MLP neurons of a small language model. Each row is named by its layer, matrix (up: input weights; down: output weights) and neuron, and shows model dimensions 288-383. Each number is 50 + 12 x the weight over its row's rms, rounded and kept within 0 to 99.
After each neuron's rows, "fires after" lists the tokens most often just before its 100 highest values on Wikipedia text that the model never trained on.

L4.up825:49 60 64 72 55 34 50 60 35 46 59 47 59 71 48 32 59 50 57 51 41 48 57 64 63 36 52 31 39 54 35 73 48 58 60 48 59 52 77 63 56 57 66 49 42 44 44 44 61 50 62 54 37 49 55 52 60 37 42 52 43 43 53 53 45 44 22 51 47 30 58 34 53 57 48 24 36 56 72 66 68 63 61 63 31 35 57 44 46 47 39 54 56 54 61 39
L4.down825:48 59 33 68 39 50 39 57 49 56 44 51 63 39 26 75 44 40 57 42 58 41 40 57 49 39 40 44 51 68 62 45 39 34 74 58 46 43 57 34 23 61 60 43 38 65 78 47 53 58 52 54 47 34 45 45 56 45 54 57 61 58 63 52 25 47 49 65 46 67 20 54 51 52 54 41 49 26 35 33 51 23 55 51 40 57 68 28 43 59 51 68 69 50 54 66
fires after: "1", "0", "2", "and ", "3"

L4.up1294:43 63 49 53 38 47 43 51 36 48 38 42 46 42 50 65 34 48 43 41 62 39 90 48 49 27 58 57 59 49 12 59 49 29 66 39 63 52 53 48 44 68 42 67 62 44 41 55 41 36 63 59 50 51 50 57 53 35 47 44 37 61 61 51 32 55 57 47 58 29 32 44 47 43 41 45 37 50 48 65 29 35 48 46 47 80 57 42 54 56 70 48 79 61 56 53
L4.down1294:41 48 50 63 30 51 64 41 60 43 48 49 39 68 30 43 84 37 50 58 47 43 49 53 39 59 38 38 55 45 44 49 46 27 45 30 43 46 37 49 39 39 45 29 48 59 63 51 34 51 42 43 47 37 56 33 42 42 50 64 31 39 53 39 42 66 51 57 34 50 26 57 34 54 54 38 49 45 29 60 51 69 43 38 33 43 52 48 35 51 44 35 48 65 42 54
fires after: "| ", "a ", "then", "- ", "\n\n"

L4.up259:57 57 29 51 43 45 48 63 60 58 59 42 49 33 52 42 60 33 66 45 66 64 59 68 44 37 59 38 55 51 44 51 46 57 64 41 40 29 43 35 18 45 34 73 54 67 43 67 38 47 59 53 58 62 76 61 47 54 53 61 51 41 31 54 61 41 47 26 57 63 51 35 54 61 39 54 45 36 64 50 35 54 50 45 31 38 47 33 61 42 65 40 58 63 53 63
L4.down259:35 42 56 68 37 35 76 43 40 40 46 48 59 57 53 70 57 69 56 50 34 46 45 42 31 60 48 50 51 36 68 59 41 39 48 31 40 42 63 35 37 30 40 44 61 33 46 33 43 55 41 36 66 58 56 34 67 40 32 62 48 28 64 75 47 52 56 58 56 63 42 39 46 25 44 50 38 32 40 57 39 45 51 63 45 47 53 30 53 73 54 30 47 44 65 65
fires after: "y", "Y", "wh", "we", "ow", "We"

L6.up655:38 69 45 49 66 43 64 23 51 47 50 58 40 30 46 53 50 59 35 54 50 51 58 51 51 47 45 54 45 57 62 62 34 48 47 38 56 42 80 86 40 43 34 57 64 51 79 71 40 53 45 61 46 30 36 51 55 55 61 63 53 56 52 48 44 50 62 58 50 48 37 32 56 56 67 68 64 59 50 32 57 45 49 63 38 42 56 48 57 85 48 48 53 76 46 48
L6.down655:34 39 43 45 53 37 49 51 52 36 50 54 35 54 50 57 48 44 56 49 16 44 46 37 48 70 43 57 37 46 71 50 66 46 48 50 68 31 46 53 20 44 32 36 46 37 55 59 68 64 49 47 41 51 58 34 57 52 44 41 41 53 51 73 46 41 44 59 41 78 49 51 57 66 44 52 40 52 19 44 20 51 53 32 41 29 66 52 27 48 42 40 53 35 63 48
fires after: "at ", "At ", "the ", "to "

L4.up1609:33 35 44 59 65 35 44 48 71 57 41 41 48 30 54 38 60 39 76 42 65 59 38 55 44 66 56 44 41 50 47 41 42 43 41 55 54 64 57 56 43 31 62 47 57 43 32 44 59 49 68 39 21 35 55 51 42 52 53 51 51 58 63 56 49 42 32 49 42 28 61 54 44 61 64 50 67 66 50 68 63 69 36 43 41 69 46 47 59 22 63 34 40 59 52 39
L4.down1609:65 69 54 63 63 46 49 51 42 47 43 69 42 38 47 40 68 55 46 64 24 54 55 44 52 34 45 39 29 61 56 51 42 47 33 47 51 69 67 69 39 47 51 61 43 38 39 48 79 50 41 26 43 59 34 65 36 61 48 52 43 45 37 76 48 24 28 51 59 59 28 72 50 52 37 61 71 68 66 36 56 72 42 51 43 69 43 41 61 35 40 45 42 44 48 36
fires after: "\n", "Candidate ", ". ", "s"

L4.up1785:51 39 41 18 43 39 45 66 60 54 47 45 53 29 11 45 60 43 57 53 56 46 44 57 53 45 47 52 52 28 54 43 48 45 70 40 65 43 54 61 79 46 51 52 47 43 79 24 56 34 47 53 51 68 64 55 35 64 57 46 28 51 49 50 43 37 37 47 23 55 60 57 66 63 73 62 50 47 44 72 51 51 68 31 51 37 72 42 32 34 57 49 59 37 41 34
L4.down1785:52 62 41 47 34 63 54 42 48 59 57 42 29 58 60 49 54 51 78 41 59 56 44 68 37 76 43 61 42 50 45 42 52 52 41 41 31 47 57 45 66 57 53 36 59 44 48 53 49 39 38 47 43 45 64 45 44 67 60 54 53 40 54 52 49 48 34 51 58 28 33 47 42 60 30 57 36 36 41 50 42 63 35 46 53 79 49 65 55 43 68 44 35 47 52 51
fires after: ":", ".", "H"

L4.up1881:60 57 39 35 69 68 83 50 50 42 42 64 45 49 41 49 76 28 48 63 45 62 61 45 64 51 41 48 38 65 64 57 55 57 45 65 54 62 54 55 39 76 53 65 52 57 62 58 40 32 46 48 39 52 34 47 20 47 63 41 45 57 35 47 48 44 63 48 77 55 46 38 56 45 44 62 44 34 59 49 46 47 44 60 63 55 63 51 54 37 46 57 63 67 39 51
L4.down1881:40 32 63 34 62 41 80 39 46 52 47 56 56 65 37 36 44 36 45 60 74 38 54 49 53 32 39 31 42 39 60 57 58 30 41 57 48 36 44 55 65 57 55 52 55 48 55 62 32 38 27 42 57 56 53 39 49 44 49 48 46 77 56 51 53 61 44 71 41 42 54 51 56 32 42 62 55 57 40 53 39 52 65 39 47 53 52 43 63 34 68 48 57 29 38 46
fires after: "D", "K", ":", "Dh", "N", "T"

L4.up1674:44 28 41 37 61 64 55 62 54 41 75 56 58 32 61 43 25 59 48 60 29 40 35 37 60 66 64 35 40 66 66 61 36 57 50 53 51 57 46 67 45 31 32 45 42 59 58 54 31 42 47 35 38 54 50 28 48 63 53 52 67 45 71 39 20 52 58 50 55 52 60 34 57 58 48 51 51 42 47 51 64 25 47 54 53 25 57 62 46 54 67 51 68 50 71 39
L4.down1674:59 44 60 65 54 71 62 52 32 42 82 60 40 64 60 69 60 48 48 50 49 29 45 45 53 47 31 62 47 55 56 47 46 37 31 61 50 37 67 37 62 33 44 41 51 58 42 75 52 37 45 46 43 55 50 34 20 37 65 62 58 55 49 41 51 50 54 48 40 56 32 42 45 49 43 37 20 56 43 53 38 60 81 35 51 43 52 34 50 41 45 41 57 47 34 56
fires after: ", ", "New "

L4.up1079:38 65 48 34 65 72 48 51 50 77 52 61 60 47 53 51 49 55 44 50 33 55 49 24 74 44 52 62 51 47 75 36 68 32 53 53 42 42 45 60 64 48 46 71 57 46 47 48 47 50 45 28 52 58 36 58 67 31 73 47 53 46 43 50 60 49 47 34 48 47 45 57 65 49 34 68 39 44 57 46 52 68 54 63 38 69 53 51 47 65 69 59 49 61 54 57
L4.down1079:71 58 54 44 44 54 43 51 58 65 54 47 52 43 50 48 42 51 70 58 72 57 41 81 21 41 67 37 33 54 54 44 48 69 46 49 55 58 54 79 55 50 50 64 56 42 36 55 43 44 65 57 60 53 32 68 47 56 45 63 57 47 62 60 49 55 52 54 54 55 39 49 36 64 22 49 34 30 54 42 48 73 43 53 52 57 39 38 45 23 53 48 41 56 24 61
fires after: "2", "1", "3", "in", "4"

L4.up719:29 49 39 51 41 38 47 47 49 54 39 50 42 41 35 39 72 34 62 59 65 62 46 49 29 52 54 65 68 57 41 34 62 67 42 58 52 71 40 63 46 57 45 57 44 46 66 60 61 52 43 41 27 40 50 61 48 64 40 58 53 57 61 66 58 47 41 65 24 64 43 40 54 49 36 48 76 62 50 57 55 58 55 33 53 47 43 33 40 55 31 44 59 62 52 34
L4.down719:50 53 48 36 38 57 54 71 52 45 46 69 51 39 39 77 39 51 48 28 59 55 51 44 48 45 23 41 08 46 54 50 44 34 62 64 43 33 54 58 47 12 27 50 58 34 39 68 61 44 22 54 42 51 36 41 40 33 45 48 40 35 48 61 39 50 51 29 39 47 50 52 31 40 42 49 40 40 30 36 57 46 45 37 44 44 58 37 49 40 55 43 61 47 45 51
fires after: "–", "-", "as ", "="

L6.up472:66 47 57 42 48 45 27 16 59 50 60 35 55 64 57 55 69 55 50 56 53 51 67 57 53 61 36 45 40 46 41 49 45 43 40 59 53 40 65 73 50 53 38 33 24 45 62 26 55 56 64 53 44 34 53 44 52 53 58 40 33 46 49 44 49 43 47 86 64 42 46 55 55 56 72 50 59 44 63 77 72 38 50 64 52 45 51 44 54 43 56 62 63 39 62 71
L6.down472:52 33 40 44 63 51 56 36 47 66 44 59 49 32 65 40 44 37 26 51 57 37 43 59 33 48 45 56 52 35 35 59 51 58 58 56 47 50 55 38 58 52 40 49 68 63 46 51 41 47 46 35 44 60 55 41 48 49 39 58 29 37 68 44 43 44 57 42 59 45 32 64 63 59 46 42 41 46 72 76 59 55 52 44 37 56 26 44 40 47 36 33 45 70 56 44
fires after: "1", "in ", "2", ", ", "(", "0"

L4.up1760:69 28 57 30 78 62 49 57 43 38 71 41 66 41 26 60 75 69 46 37 58 52 35 57 41 40 40 41 53 46 32 62 39 66 46 55 36 63 48 55 55 49 44 43 43 57 48 53 41 43 31 32 56 20 50 52 35 66 45 51 42 45 46 46 58 48 54 72 61 64 36 48 78 58 78 58 44 68 58 46 47 39 58 50 61 58 43 60 41 58 57 57 50 32 61 52
L4.down1760:33 31 41 61 29 51 65 48 55 51 45 73 66 37 46 51 23 54 61 38 53 47 47 23 45 33 61 32 38 48 43 52 55 45 32 30 62 41 39 38 57 48 31 34 34 39 52 52 63 62 66 34 74 54 44 47 70 60 50 47 65 39 36 37 55 33 44 77 35 22 30 57 44 30 56 65 59 54 47 47 36 46 65 41 43 55 50 64 72 41 70 68 58 49 46 24
fires after: "| ", "on ", "("

L4.up359:21 56 74 48 53 35 53 41 58 51 52 45 75 51 72 59 61 39 27 54 45 54 41 66 42 53 32 58 60 38 36 45 54 53 66 57 40 36 42 66 34 49 52 56 36 42 71 75 49 53 51 47 29 55 35 32 43 55 30 75 60 61 30 40 18 53 44 57 40 68 68 64 64 43 41 66 45 69 40 51 57 49 49 62 50 45 68 41 51 54 49 42 54 42 42 73
L4.down359:32 53 42 36 31 72 49 59 57 34 47 48 59 26 42 39 43 59 47 45 31 45 52 46 62 35 22 41 48 40 55 71 63 50 32 26 31 43 24 49 59 78 60 54 55 44 39 14 47 39 32 43 52 52 67 63 49 24 39 55 59 49 65 37 56 40 36 54 44 34 44 48 53 49 50 35 59 37 49 40 34 34 44 32 48 45 22 47 51 38 41 60 46 38 33 39
fires after: "the ", "–", "201", "-", "202"

L6.up157:49 60 66 37 51 32 31 58 57 70 54 57 58 46 52 42 67 42 31 69 78 58 42 44 11 39 49 34 57 44 66 38 53 76 36 36 50 35 63 43 39 59 47 20 44 44 68 30 80 54 52 38 65 26 43 35 60 59 66 55 31 36 49 62 52 51 60 59 40 69 52 59 77 60 34 38 44 39 74 58 38 35 64 50 34 68 58 39 43 54 64 38 24 46 57 58
L6.down157:52 40 37 48 52 54 44 46 44 58 56 37 30 53 34 48 50 52 77 59 71 57 36 58 57 49 35 40 52 60 52 49 42 55 61 61 45 43 40 53 51 38 47 49 49 53 47 39 44 38 64 80 54 46 40 33 73 29 42 43 32 30 47 55 33 45 63 51 64 29 48 46 55 67 25 53 58 25 36 48 54 44 55 37 23 34 70 87 66 57 55 63 59 42 61 44
fires after: "| ", "from ", "the "

L6.up1003:47 47 55 57 70 50 50 48 55 37 38 54 69 45 71 53 63 66 50 55 42 58 42 56 52 40 37 34 51 63 49 53 47 34 42 35 35 39 46 39 54 49 76 40 39 58 30 42 54 36 78 15 20 60 64 53 56 48 42 53 59 66 67 62 55 56 35 37 47 69 70 57 66 30 81 34 55 63 18 55 48 64 49 53 57 68 68 51 45 36 57 71 55 28 63 36
L6.down1003:45 65 58 45 38 44 52 45 34 09 57 34 44 35 52 58 35 59 35 59 48 58 20 47 65 66 65 41 53 47 58 71 55 49 52 47 37 63 70 54 37 49 62 63 58 46 37 46 54 38 64 46 58 64 45 67 56 27 64 48 51 45 60 44 62 34 49 52 47 62 48 67 28 37 47 51 33 66 36 47 55 44 46 41 54 55 47 36 41 54 46 20 61 25 49 65
fires after: "\n", ")", ";"

L4.up267:30 50 65 54 52 40 61 53 37 48 63 52 43 49 37 64 74 53 76 46 46 16 34 57 64 53 57 31 39 51 59 45 46 63 36 51 63 51 40 34 59 44 49 50 41 47 61 47 54 47 67 56 43 55 40 44 40 38 76 61 47 53 41 33 45 39 47 51 80 31 42 54 39 56 47 35 38 56 47 53 68 50 49 75 27 42 42 51 34 45 41 57 44 57 54 71
L4.down267:68 29 65 60 37 59 39 38 48 58 53 70 60 32 44 32 43 66 51 31 47 62 56 38 68 54 54 62 38 35 57 47 62 67 56 64 32 46 40 58 71 27 42 56 60 57 33 51 57 27 50 48 56 55 51 74 43 59 45 55 50 58 53 57 60 66 62 56 49 42 62 26 43 62 48 47 65 43 46 33 60 52 51 40 51 61 23 41 39 67 38 33 59 41 45 51
fires after: "Al", "T", "mid", "U", "d", "N"